Part of a small language model's weights.
Size: width 320, 10 heads of 32, MLP 1920 tanh GELU, vocabulary 16384, 28.3M parameters.
Architecture: LayerNorm before each block, learned positions.
Training: a variant of Adam for these matrices, 309M tokens, 9427 steps.
MLP neurons of a small language model. Each row is named by its layer, matrix (up: input weights) and neuron, and shows model dimensions 32-287. Each number is 128 + 32 x the weight over its row's rms, rounded and kept within 0 to 255. Numbers have three digits each.
Before each neuron's rows, "fires on" lists the tokens most often at its 100 highest values on Wikipedia text that the model never trained on.

fires on: "1", "9", "–"
L11.up994:111137117168158123182070121071056104069113138156130184087128134176136136192120165078202154135141132080091135127161052096088148158149118168107088099138211144074139114040129036096128155119123134140149131092158118064116150110120114095143138169160114059148114085146129123128131142154125125067046110128153148155131111111163139052098125134164141131120080117153129150157136134154106170119103132173102156116120097175112196162159112092151117124099157147119116145135153142132120126123062133105146144137119115150110164115133149117100180084136162150082144141092089196138072186132177108139081156091096142138153124165141178156114109077122084105152124094199112095093125109122131119084105121124153129177156093114145155122125136052099147108159141123112180137144180129140054182101156103

fires on: "9", " r", " |", "0", "8", " S"
L11.up595:103071095128108140117133192130082122151133112100151125105122119107114110159155120085154121111137112104144102117105184159144157095098158137133137152099132171233116158152143159132137136158091160135101091160049087118153150143116131116154087071117177133150087158129171110137125138135075178125104154125139056135104161114101159138158169113140114147158129113120120154121127109098081167135087134111120158093093118103161099146114149146138103126141167147132135133207136212128158175175101179147147120100166141131138201096147137202107167058096029095112162056114163105107143103133128107172120127097115122069099146112147089175131105111121097074127130141092157136142105125165113132191114079102089065118109150173177132039144144128156126134085125110154095081162139100155086119142121163

fires on: " The", " and", "The", "\n", " the"
L4.up1145:130126135051183078154122151134166121137146128150149165011131189122157144147133141096114156132096117117119154121105110128107154091114171089108156115130078175125186067087123081120137156191127122112120158100178132094193130117138180131166101107123189125127149065087075109199141058092125175102091165104151105136103121135156010100097148125133125169140144145133128090130133151174157110167139142112138089096168154078158114121110153136079195120153129141144078234189143120097133084140112085087118148129192137151154133111127124098146109144043141167124130061105135103132099164125140113126112143144104063129086129183106131128103101149084139088134127116133102160174123115131147171151148124108145135103178086073104140150127128099144158150050106112117099115120111114119136117156215154

fires on: "-", " (", "\n", " •", "=="
L4.up151:149143162160131038069147168152151080142141145145122163083169147096111153138140174124166129119126118156126109091165081152108188133130094128199133130171086126096106161181113079093109139160113097126109152100131078109140103081119153157150083110138141072187066119103135128131133119120116167168080131095147143150162106093131088119165147128195166131125206072182148123117165091160138121103151099107130127119124122171080136125118149128117091117125106101123171140144101140172119098112044163199106127154149154170117159115096126098088112109106097104155133160144061173093144120129139112102122169191100116088098147152127092170151123109105156148172181115190124125122114152159129178126151084117135127043104135103117141060126126117123095147156083115180148186159095103106098176068163143

fires on: " ", "1", "9", "0", "2", "8"
L11.up1597:158106157170137128096132175135165158089131123099137160143104190138111135122125113076112098160038087130071128141091141120104123083135163126135129096141119127163097146185116163122141117138079129060126166119076087104152138195141133228113075138118178109126122156137153135132147167095150107119155130125132077138124117140125127100116116165144142156115132106132126126148153135044049123152119137141119107134092196138132084080162207148143132142122060114107110077119186128105139114156114186146112069154155097148132157153120170137080155128080110108142173078160186125136164084188121135132133171108136112174121128112110073142156132140130120106077120104090161151125083101117108153140153122130172162080086167131190064043142094124146157097113120121061155134143103102179134108085118197

fires on: " and", " as", " been", " while", " being", " was"
L4.up368:129111149151103129133127134092074139080135129144145135076163139146089191091146161133144148137076097091177145125066115132191134096089137128059148139144078205155150033118158142134148102139174145114154188095147160067108132134098138115118135117141170159137099123157187181091109100138102121104117103157184117066114115087158122109108162150125151103110106100150125133120113133096141174063089173131177158150165119127098166149154153142189089163156152142095136124127147151171134161157120190094170156123128072144138149144130062109130154138097113080108152091138171137083107198131133108136187129156179122075068077107131150104166126163108121155077095107130135184169128091159088138103187109117135076114152157072161064127125117114059108080111112099128139119141120099141115086166137098

fires on: " in", " and", " or", " on", " at", " by"
L4.up1366:115134134104073147127080164144121142100174105112121089132056115138156181135141122128138091130097172067201182144104137180155168116149113104158095130099118146190165089017123158110123119106142188099123189148117159089117144131086112146099123116109142072120102113178169156165120158074136170113163165121129104095148054108076140127119152169139167150114131147165138123174092093115209154086116154103148046173085165137128185114145152108166109144137153118120138132127156171108101094138163181122153052081096105108157176172139166120140177136099113123082151098130169142100154192142144092160131110163137085103066105125195127135112159126146139145110120135161186127118182114120115175088202087105099075153213151081130130102121145090118129161062145072159112130134137092171126159163106108

fires on: "1", " ", "9", "0", "8", "."
L11.up495:103120192115156126152129083118074090084178147164148166122101180068064170129164133103204126121096098101125126118156105120144149198133142128076128154158193148085139120108104126108129119159147083135148140091089144139141125128095124128140121163185133125112130085114128091133134123145098124108131129167213205135162141088065128073115097092132135183143123119140077150133180130204128146170114125221132136087131123143106135163144113125087080119080150105100128169105139144069123154023122110125118134111125128068123214113147119166154108160128155100066109185119068107123101201148174166117073143138127165071094178111185139136156094113097118163161154091135120122119093109112105152084109130110140073084112171130133133097149145094141145147113124144106179088121158088103123149120130186

fires on: "9", "0", "1", " ", ".", "8"
L11.up690:131113132177101112121095229152119131167097089129129080140143135178145126133164135100115065106125088104117066112094131160088151085099176142122109095165099128177183126123163159088154134150094176062096147129119124073085148127129148141101134053105154122175096141118127119116153189116119092164160076115152090135121099122140125083097161222154130137114148155099149124175100073096139143116130115105091052120091177142132058136106144123152137180130094108123178102126157135140097115158090079143137083106134162141090107129185132131132157129066102168143199086154198114123183140146130145132136189102105113131149092133149102183162162140074079193131140110107138172179132100096160191136173142137115132156076146164173116090168143148176173111142085136089125177128141134081141097118178222

fires on: " political", ":", " in", " economic", " of", " European"
L4.up1890:127157196146118161123149129077104137076129106147109119073115150104190102123094129160121126143148107122153166152131082120122174105112158076118161131132152188157101092165159112143159178121103098152115124125077129088116111109098197121097092086186163126160074115144207228151140062115100121126124137133133098199138177120094096096064130129128177121127134147078126098156123127155130160095189146083087113115119177133151130169132131149143082131073146100095101133161151179156124126088125215120162133103089096102148140167150195102100110126119121082083143186135197118086150133146154108134172157132123172094088144100112121146134089133153083103095151128174172124084191151114090125096140098122101088084069099169133137084107135128141108118142120106130129160129132082128145070118168132

fires on: "\n", ":", "to"
L11.up1032:141132119130102105144148143101084132138109050155081140089196113078094118149133186071125115121139095120137086159125119136160152124099179103144139142191099154165125096068133113160092185185108142145155131172121189124134094133154129066138121125166119097092143055157063105187125127154150121099174105153136157117112149157131122165134135135159141094085156106160123121175074148091201110146113124153126116160184126047059175139070066136121110158137146132122136154178139135172148095124168114115133063129124140041104120141136148143022139086133105190034160169143129104131160113197145089109116183106137104115185142174141097204116113138102156090136183149153132102143117126102121123166123125150121143164137185166098093079144184122142117089114122158115132089136111112068128113145120090

fires on: "-", ":", "):"
L4.up1676:160132127108111115138132126190135099127094135127132167151166189094138162134124158116160087148109197141130115082093103129134177148095116063153159150107127117101131112110080088057136170132104110110108161132145121139151113121125116203064070103126155038131159131147092146102153103105150127194126156148119169088201053114124109109131219140203146133102104127169116125102150100150131102116171051084116020131097174114132107106086148153163113126123127126093160177157122125144068156139085183108134118141190140184097124124112169115123149122111143102077117157109084147138148136137100102084144136117085068087107128129169133094200114117125090135169140135198059123179098130140148112075142121046143170065157151152094106145151148086119119148140088137162127137108133101149100190072169144

fires on: " a", ":", " |", " /"
L11.up984:173068160067115122110162121175181130160103150112150137126079063135135176119141178164151112145106119139148152095125145139114202159077120100114116102059189119127129090052150124148140149122123186155141140122091133073146111090080107141143117124053083145143082093117068203099151123158142130193174096126119091181157097117205085143110204203149163187107166152151092144148145130157137077120143101110134088121132161106061112124125139129125177127161117143122122098112193161123152175178092096173160082112106145127151111130142174117137163134102095137160114122132125107145098181143104111112128134178093165140116146101142069108160165076097147113121103123190146134217122065152128159157119119079123160161128137147157107099136098118158139140167100146111149152089148032198120100108159184

fires on: " /", " to", ".", " |", " and"
L8.up552:135136193134132121111147122112136108092165124132215118121139119178166144133142154098237128161068142128166102069102074181118165132073140082135129104071137094138129126118128122104129129115121181190161131127127068121118108126046084133147081112124213164156122048156139130133149129167104157145143116109125095129130060126139090154170141165167162158090114101109094068136093129154120086114129104152172091148139134152105159139138088148155067124150164130111097111090132113153151155192118147226125102092134122105152181131088182138100103143114119064109206120109074164110135178108171138140164084211081106107087130126165093143103081127131097186163123194145123165165130110134088158142120139132075120123103157069146104089135163124144112154087157117120155106122149060090079136118140114

fires on: " |", ",", " /", " of", " in", " from"
L4.up1292:099127190167139122100159108114073117110172078140155122101128134090169140150130185136212150144152148125126184096147107104140164121095138063124155117070107126102101111137116109124162151132167087095103134117125175108068145146122102168101098147127167096096126105203160143106125084117130166148145125140151099130100110050106075146105114090113174095127140117152114155098120104107124150094135113106111114139093106133171109140155139166160052133102198128078130201103128187156152157126129165133175167101142118134114196177120124121037127104134142160049142103197175124103153097111123178124153132188213168086100136116167111137166127077161119134097129130149120105161172139143118140138119138158081097115105117144203076126125135136104083101126153117099203136062131070131103111110130089

fires on: " in", " of", " by", " at", " the", " on"
L4.up511:176132128139153098142124128160165147127159099105123137055158159081162134088148155130147130155134077088157200129130099208172186067123173045112137122110129149090109091152167101155148118151156111097142192063144089088100139128130111083137150107152158137130070122179116148122138103170090122117138117118116117148147110068122044131092141128139149116139104104155166103138142106129178169116102130125102093187138149142128112173160138136169157111145208109107143128096164158136121126137107137080186174115126135150149199168145158128044122122136129125070121134171113129078127099171097104122183145126107152117112102121104069150176072118155165145117157127151085071097126066165106170099122100081130066102112170118203165096139137126104067125140094134146162154193129102121126091142167095

fires on: " \"", "'", "\"", ",", " and", " "
L8.up364:139157164115137126083126177105120122096165124126164120145103074156096160156194140081164097135126102104113188111099097092084167142164095149173082123079119146213177127114151133105097130120126176193098220114141123107124120136111072104064142083116134055078119107180164137127136183120108193107109083111130115140119157049121157155148111125153166194147154102160129176195092067099161137123100152141131118123062160177133116083146103106087094124137114150113158122082174131165081144115144102146122151079144130151149162091146169110093098125080109149073146083116093141097143180146154108138059168138174046121137128128084095175146144153086115129202143085157114144123119125149117137103156096097106136149121144127159187145113193199173173117161121085158093163137181086091081159130151138

fires on: "-", " non", "d", "\n", " semi"
L4.up762:169122123187162114080130222097116120138127119117115196115158193140130136111130116131139127123099117129138113140141100173121167121116183161220154163092184128091148087113077182097169136130171107072139147124137027151096059092082162139138122078106053154142092117089143143160131121086111110180065107108132152122129132105154134097135110183195154168101117090107182150135144045153149168097138099136142162166126117127106132139139102139130109171088161128109156126087147126165098078129110116162094123161153166205150150116063115108059110112120103171080167144151165163111095164140113125139165102155147137132153118146162118117135137136107149152139113147179126097215121131147105200131122080108115072038114107082132117089152198125070094157122112138110127135126107112133110093160142157

fires on: " ", " New", " El"
L4.up346:094105111140109105108066153157116082101149138090164185142136218169136115117103188092148081143156101155093135143143072147199102118125220094162088120169120140090184153102155127130157170139094098106132084150146126133141095059128161112146113129161109100087132075116109098103100160089075115170126098138145150167100116080131134119113160109216120150112164084209128168101151106161158158173153084140136068121119091098118108112077170129129126185167087135137147125136124138134046122156079176113127072151145172101191130185115188164110089081107132082148194142151113084110103120167116126147077114122122123150109121192139136144185158231110126110113146142105147111105114134164111151166208153129087110184143115120147146132127113125150166123157100159128135127123111118104129131098121157

fires on: " |", ";", " "
L4.up917:104145149182091139128111143055132120114123056194139122115170131181192121099127107134135121166139142109122196102081076194078102125124154128139113135104113125095113117193122164141178150166111181063138150132118064178106110100118145053115072143152161150188119141152182104175155124135151087150111128129103085122181171100081130099118180147167132141099146125095129180136121104152125149158105139117119117134105130117175169121088105127131107147086161101114126146155156146183118127130075126138115156129129108110140126154108139085147145140148146145128187083170107115126169068139122131161146137105162163104116129108183095128174075123141152161096116085198174181094118142144140137170138163096107113105150073081110144067113126104113066067168183133151086231090133114192106105142084114

fires on: "9", "0", "–", "1", "8"
L11.up1584:065118139110140098167092103071116146085157112162156124074109167143152126176101122097149117086089134101105169078126079145126131177170115163125113130088106162114192114110137136131138125106093104102171147143107138085130207058129130152128087149164146117113160106123087141199094132201141099118089136134117165117160101163115117067094135098149161164164130135117080182167077136115151227155110107167124118116170138151218158122132133100148087101150145128166137191111200172109124117120151145093101175087114157152099165124234152130128152141118136103116141115078070110120104193082198169157134127134109154084134175175092118111175092116131151102129091098141122144111096123161125180086142119100167089108128128105145083076095118077118095130102144147133156091089147103181076104087110155

fires on: " and", ",", " in", " or"
L8.up547:186172202110061166110133113136098137091126113091090132076120105177095116156126170120110083165122167079172118125110080116145184111072138120169126175116090147089086073094100139124131124144083133173094105144133152090106136070057084072093126084121150094091156098175149117129118138169116154137150087150082132147155156119148089119135138151138167140123122061140134114166083085052144134148120112090116132172081180139087141094114089125141089151120124112101162081120177151082135132182163167114141122075076116148143129161211133134095191124121160181127174131140112169153152201076120140193125130136166129086152183156097122135171113173142099166150112132123164146088173120154090154080157158113145166159168149150193124146132089131120177146100074092097118093060117079118100187069105178

fires on: " a", "\n", "1", " S", " ", " A"
L11.up1859:205090116173100169165156150106117142177149091147121138091140123131096107107153120076151085127097102130107146180163115186146124123124170102153142153129142122197144091105152110162104154140083112099132143137149055100121159081171073088127132101084175069127149136157099108146151140157109176146095114127159114133115121116142114171094127183174109148075153128198106175164158117111167129148101105133122144138138152127155144145076114122103129082147113148118060145129194138131072135153192076138082175047124187117161169143109185134094133097110101122000115085090099126085129143149159102140164188174148055107148115136111088106133173148102154132140188150141098128135108091133057105231114067092082085108166157111142137096142174081067111178116080173129149125086072098106082085123162174

fires on: "\n", " He", "He", "M"
L4.up1556:151094106154097082109139127142091083161112151144134174042115233099123109120105159116143068149134080103102079102125086105163105168133204089095152191147166159158120100111094114116127149202093108151205107062097141084158110185128114130152080157147190106130098067135097144154129125146105165139120130119130061167157114134096069135115121116131134085079173161124130145122162168146148131147118100104114135121136124052093123081105112132115149156107117097070126158178128124121120073157113149120136175154142122118146113075132115152083136113126164175150116118162114156114096190173114098128125186096170143099160132123139130159188106136110124124093121147128139100159173123141115134147127113124145126076135101143148070073155161114098101115106113112074190132188138107102095114123182137

fires on: "\n", ":", " |"
L4.up297:123112175150131077111127149135091126098123159133121180137152169135135117158084153131159097156111140148136149133074096132136188071159137109144147179130150178152149127097114089098109164203081120122138125128134102093175128193061183142117061125160135065128079154112121129158130111107121124209084096090138168126169084127145111104110169151190183147098164114152128135121121081151130116109161125097159103098102098104119116093085107128170140176144082089066100197221136124176086113162130156173076079127203144171174159132110191136101122106123134100106134139108084176084133185135140100118123130144143104100080153161142120100121115140133063147150081124197148112160123166131106159156138108079113104102116142125106099078138077117062085066073110134189141116146118070114100116092176127

fires on: " ", " L", " |", " Apps", " average", "DST"
L4.up1252:116119142163079095112095096116133096131154133200121176136139110120139139124132149143196142099142164175189122107139120167160170097106144060098154113114125094102121100122108101107114145149137126108151132085174094119111148074064140129180066051139134104141103125147143141150153147111138146137131155148117082126145150110149121102112210154222142107071179157207151124108138135118104121086122059145100065136127107101095176168064058143127169149154175069100139150089134137154123141138086142130140145122170128176182151175083129123097138128105122116139217109107096128112106148109135119105140136192092127027091125153163125108160152112094146130098151129119123162165078113137097147162181171103069141145160147109173091085162098108125107117118127162179116151076143114133102075073127114

fires on: "-", "|", " •"
L4.up673:163150132146087062101126152115140082145082127197213044126115129074181147133140165144148055132129195100144106155136115137127195135110083088151123129115165069106114098162148155099153140125120170147127198159123086131169071065119183158141076071100062117136117088178128117135113158135098127139125117143138128162154128113120131123142159184192143109126195124144139179124127097151144143121089053145097066141074121110098108155079137143169096101076133124121153128150147148196135116147161132173188114170131127110132140132152140132129136112070048121152146162144123152118116110138125085147146093105125082149149097109176141145116150092135170138135121130229169126088142135121121144106169083142129097048114077053119169123140139056157100123113107144134129148115129088116106152077104154

fires on: " ", "1", "9", "0"
L11.up1718:145153200106153125147120166149161092142116116095189155136141118121079120114145135150125103136140132130088090124119154069155168130145148130069121125150108087104124131146156066168125133166135139144092171098058092105156134129118152176167058076130152157220068122132073118114171148135163090157136118099125132155118110138165063033136151127169175105186084135109188138103121082140071107133149101125131065177144149110085083094105095101121122151134095084099082077173119103086125162177132117114127100145186102119142132109128174183147119124110106117156155114124104181156129069130154097101181136122134175102134122145095086142117170120130146120108143138214175115121097153111129137106181132131123137079097150153129176038189153097178154060129106106052127145131106101090129125157112156

fires on: ":", " of", " reference", " |", "lt"
L4.up1241:133108151028133163128144111143102130130191152149138181167116075121140128095133166133167084155159179158157197112150123140168144150116085120134133125090169071138116187155130139014138131085108152146079126185098134159171141133111170169102140140119152131111149137160100120179142101157141137180146127148132111095150076104132166172104147169173151096099174050174148142120094107090150146146159074123132084118154177151101128116157092138192112115143169090070128141149117131202106181101115155143104103181126123081161167111051207100120155120130069127079142105120106114129168068145126161130082105142145113102067082127203130088141160104195094141102131104185136172168137147163132115096106109152092114122143120157106074139127126092163096116150161083205154162090174102163088136093083104

fires on: " ", " and"
L8.up128:090116162102135040161117178113105136128186088146106099097125250175089189142092117093121136156116151087126167076061124149164163105071145112085147111153066105102134074091159115134132147138114117151175160140174147138152187121105136103069149128137191130142099118153150136125128127083136194114089130115155108150089090130122082137130154109145133126104111084099131122085164163107118129162132143113132115127120184170102131110163158112117102154141133155147085137163121160118126144153169136140133165190142107150113210133145102128116133126088054126112134096090096171125116195114143081113151143167134121127094166112153159080143154134160161089031177141136144177141148087126125155191149112113182093120178182088152138104133140138133125146101126089078185120141111091100106097153192162

fires on: " ", " in", "–", "1", " New"
L4.up831:103119116128116145159107134153107142103118141070144169092153147119130165094103133118144094158124098157082186144166109124097095074098197086101095119171126148097109134149174119138124144127084135141119118111055118149150148048035150154135082131180109087123127135147147125091078115099071139145087066141130142167137138068133150114094136166161122163110160120162149087108098125138158141178131143117129061104142128078117106130082163129179130143159148122190175085177108148157132136176110150120134121092160137106169161189155206171101100082038150050097162085108124101078102130148137167154129075109162133115078138185149083188137126204129163164074097155141143096100107150126089168075181093132072077112119128163170130070116091142189127077111097143139157133124126092128127144108142145

fires on: ":", "-", "|", "):"
L4.up1673:173123137117124072091103147111135137122119086150171110122182171074147135175068117144185055202150154152112134117143071134140221119106131055117129124124157109120144140113169087114144202142099179140100160173150155142137114106104158140043101114135169126092115095158101160136108104133137116154149171117079135129147084132060090100124186138168134105138150131144104147094147097156137132142179095120123035130086165131120132103098146160178084105102139137097141165175135142151186149102089160134158093159183103069129133131166151112063170100132027136112136150177109067114149158174145107133153061070095067111137097108163160116126123132159093095154147134227132130115101129087102147073141123088141118115111134122123119152109157095172092117121177154128127123125154094115105151130154182

fires on: " |", " of", ":", " (", "6"
L8.up723:137056179130108138036124106125130118081138166133197199129148158121084135140109165127163104104162140190133119104089129161168101124116078135176139140121176087109089143160152083076121117124110079117120155144080109140117147135105124182146152162121141111143105143126125161137147146127111095188165094093140151078120120120130107161139166108177180126086135044125130139180082032118102140109186032133079155152143111126127113062122127129126139096140190053110098117138133141160124146105176181196163153100163118151167172159111142131107197120126115081086125096156106122125112109112126124149164150141162132113062134125162107112130134116201108153089108164116165141118115163132097135134188078149064125150087100126109088069139098086124112117151095179122112227116177083160134115131115115

fires on: " "
L11.up11:108159166168134135106068095140085108140142159132102173184062132136125143118095118106147124170093136147143110126131065111130104087066170082121124134111156085148136116155103133144182215127070143125128129158150108130194104087061097170104087090176110128080120117180143100090121156153055096099172093140108184182108121107124156097098134124179100159112157086194087135171175127143124090117170097111193116123134108140069187105076102165138119149119069154112140122179104161170155168099127173081117073150105193119210153130115156099155103117143135095149161127182078116102112149115096133101107154139119126114151203062090144143180168178088138108094155159111135109112139113138084192154230159115083136197115150086193110165128166134166130126102141085141178106117164101127130102133177105

fires on: "\n", " R", " W", " V"
L11.up1309:166110089135167087168168088097158100110136016151094184093152094165101144139170190101228106130104079096142165121109106144199121120108181169064167140191171188129151151117097127138105145161152110098109110109083117011157149110124155140088136124150159111075102149142133155123088139153137144097180044134149171205116083160131150093110140157093106129036173122143126083113115137105111116094089141178145094140119161095120097103138094128152116176121129136109111131127122139121128150064108127105104131135081129137117107127141161128094072088143133186097144146119129081156133130184142114167168187100111086102177143150116122176096143169148124095149174135091149102082148121131099119164094094127181095097155129124158107126152124129098068146094124178089141114084110140159143145072157110

fires on: "\n", "-", ".", ":", " |"
L4.up133:187090131126218084113123128145135121170103119112153180109160175112109128151137137075133138141087152113110130118122083124077157117083128118133130125132116138085161111148182137110169172131105150134103122124130088143171035146108154196101071101194156105131150062155092104138103115140120147189090173088136132140152101091108072060117129130174129106180140091177118118153149132161123133140157080116118091114140162132103092082153136161128072132108122142128141172173147163204111122117013137119122154124167190123120129121112188142115116100128115107088145133130101138108128131189113136122107112130101087106155145142121071146197107122097117089171154133187140125154108138134123133065127125072200154077137106139154115147150118094167155087100073104158167124164113107100106173059197141

fires on: " They", " he", " Although", " but", " who", " and"
L4.up1672:175130160096190088170158155097125122146132119188154103083160131133084145220136192115098107184111158112142113115174071101134184105093138088101158105144120146108151038153132095128154172140160103161180180105134124080148106096135160115121111090107158149151107058149130102185135067110113211124102168109133110132143142116124095131126123123102147064104164090106132114098137142137157154093145120142080147093155124095113117116157102138061040115172097161131079186170123121096137112196143105099125116188115136143052165071145081111168114123102102246099109126177115126152111145187126052115124131131155108121149116139096132149111127113125164104134120108139132155175116154168141141202123080120150132072133132148148114115145139094111106115111119103098150111156180117067055100118112195

fires on: "\n", " D", " \"", " G"
L11.up987:161157095094214106122126119147125131161091129149162146105108154144112147121132163108150139184114129090132166151132126153189120128132134128164170096136108130158154091099087129112100128150114137127163132095161087138113148156116063090161124132158159074148121115207049110205114188100148108114108070121174140143126168118142130157108143127162121098092113112161194097137148133104197122127086062189088058137157168127050142137150079176141112128147170163161131112138133165128087147180112118041173105130104092162144139158103147115103154108115133158097107139117147103103175118132124085120142151102157098094158167161130124119124150154114170103145194129151178122124068138176116085194120048147099153097161148160107078098163220114120102152089087124176145185077127087099109130135143085

fires on: ";", " |", " Win", " "
L8.up1044:086076143147145088117128091092165096145197117107184116119137163081074130104143153105132118140181128108091114099106135146201098134074126113059160079133120126121124096156129120114146154107133098110131120182124118100093139115083104128110117161170135135171125111155161112154149144149163144107152149097142139090168173068090144120085134107150132084102164103158127170106123129067117162089116123131153115097166138141110125082150173159124140156085135146134161193104106120126114160123116160097113126174136110115152192150177110107070102107079184116123149080147103065128084106151164102146132155190153093135123175083171085124159184190136167117093063146152122168142094195142094177165173108102161088123133129115168116102122091152141060118099061163083131137167154081147107202077140131

fires on: " and", " or", " ", "9", "0", "."
L11.up554:107101177150172192090092189097207098141097143142108156138117171169065148162114125123091143189110089103096140113060157090094209119125134128151126143162157121131117108187094129153072093127082194142113196080107068099099118122143137157092109054187155142135108133165186106118182146144174138143117173089158113131142109114127066120096148144162173111103145093087142154107109132139092158175118157107143091103098188133082133086092130094141135124178150124094133102150154173175151136153128187138103074125150065132130096151117178163170147093128108101140144117137144103114172114172189126091090107154120098113126076160122030159086161123151086080092125115178201161159055144075143135109197153092146129111176171063148107100144135125154165102131117154083112127194087099156094143119118127

fires on: " of", " ", " |", "4"
L8.up1669:079091152077117110117092097103127099116129153101158128090142102096106165107219160129178165180149175143130156060094109113198107123071130108126080117105176104098075132167144122090132126192053189113137146134107030085135126096091061131136144152168144117132090081139122183129129080091114152109159115131147100125152137065125160087164185123151167168082145113126153131114067129150115193056134151117181140139155126164116135144120117124111178104136173148135141142109119132158147150152049149169134152136135104115128205137173110117087122078066100162116126111162102163134093107152144140109145170203181141078084120116130147215130179130102113173131119133141144185156105147117066189119188100137063087102113105104140149041152139101135142116114151156144140183116165085124119097077162120

fires on: " •", "|", " and", "-", " Total", " "
L4.up572:089122158159160078109141167146144122149115135164185105105108156177154159115109132155159070151119135170157142113140106167123164137123080032208137095073128082117107129107126111076133124158102171143168193132123091122132106093097188105182119103088140112103120110150133121135139136081121131123119069111159077151183151089118121155122147137194145113130154127102162143136128128144148167143101097187127149095074131126122124132064111148120068135146168115119069129147136129187186092158127163186130096164175096124146191132142196118144068115098118159112139106124070166095094156140115118107106087179147100048084140185149154171122096118171121125133127154155081120138105201086105152141141125149078086071113059046121113098141146107172127155131119123169130123155182110094107122105138143

fires on: " ", " was", " is", "–", " became"
L11.up1717:115122094144163096092115121161126078138139119099185165086115162149106133091142231134124096197077107154092121087191118112117138123106151076165125090166125115065103141148126120169154200152118177100132127094156100099113153105062108133147100118206156109175089069202136128115104131109113112145134100143101124139087143123116114076162128145179192112137190112119165096131134110142125179110129128105105106118167122125065139090072126098176141121151104106169123114103149117147153114177131164113057130143087167117132178173190130113119156157128082150145127128136128145094148118104136122162133143140164178158214132153108165196137132160095132169073112148191116125105148088195059145126145109160082142128111173143117058077144094161174098104094166114104222150152089039096114103131171108

fires on: " |", " ", "2", "3", "1"
L4.up1094:129116164152107092079124098064110130119126084173166165157199134178139140092211115123209148133088174135100106090092109155098210110103142147127140103081149110111131094178091150135165144143117192098094178100189051141202103123080139074155065084168146157140070134153145127131129138077111106139067080122183117124125148119164127100133175144155139144113145090142147128135119093128119154113106112134147135154070113165122144163065110148169108148113190134130126190111148168192124164157084112117098139091123154151179143118072116115121101126130098067158155115070105193079122110111129090150137164133130122094120148116164105148180115095100127163122143127161145169176062085138106154157166105094082087108157147102154139111136120097134111121131142098224139183087134101117113093123115122

fires on: " (", ":", "-", " |", " ", "'"
L8.up801:142096148047196104112122097128164071129143153107207142075105127132120124166160160104161127138102125136132147041162145144134210126076161121142134093141141103099128077149101119114120186189150158098126151103112091117173057130094083107164096127104178068123106076141129092117105105162104146072134083098156146152145131080202112111157137152145156151136164101177125129113070088112101116150122105135142130078128158120106126094118100143127107133133113174131054153149120180143149074125145103095077065108128164171141181123144164135119159133053144176097135146131067093139126183127124085209103144143144136081129079136123123127121145127108123142125100146169136123164127147162094202195162077141118127115156134105137085083149187112111128078078106118133163162111141068126083159144128157

fires on: ",", " and", " the"
L8.up546:121102156110155146146140104109070147117137097120108162082119134170102140144137153154110098139103166076125133145098091125117222166080111102185129145106157169147179115074094149124085157117113104183092182106162138097120157098092115043075145105128180073134083115144154094099143135125077219085141098150101148149122085090141140137126159160124166155119133103205180120141046108104170152083086108153137127084058160200095153131127050118154088099131126157057086141111156111111119138137129152091139116069106163123116193158184121106143168123118107173098105137165086163099158169143123098174104142112139127154104119184128135165110103108122127130125140107165133163137133131164110201092180086146150100140189169122150172205155135102173180162148125114158152105128179065135049115085094171

fires on: " of", "-", " non", "==", " de", " the"
L4.up1883:114123111142104147126119190130153140126115144090171105075067150152161174145157126167176084125139088102162117104140100158097169140069080116170081159129151149124151078145156161110134127130115116112135171119119119102094081101067146116104085074159140089094152102104145145115119129086088128120117102091203103133138146098125093103145174193105155161074159121056107109163119078093226149103175121118112132135080186168101161145100076115177111137125170144146138097109146148190159089146139154144087145128149163185114141143116108108095126097152141142098118150155192106036113165126143141123157148170104116127102133109097181183113189136109182117168140134206215093104118114119135188151192050152099082067125134100161157103124193115053129164076120099159137122159105081125081071133137144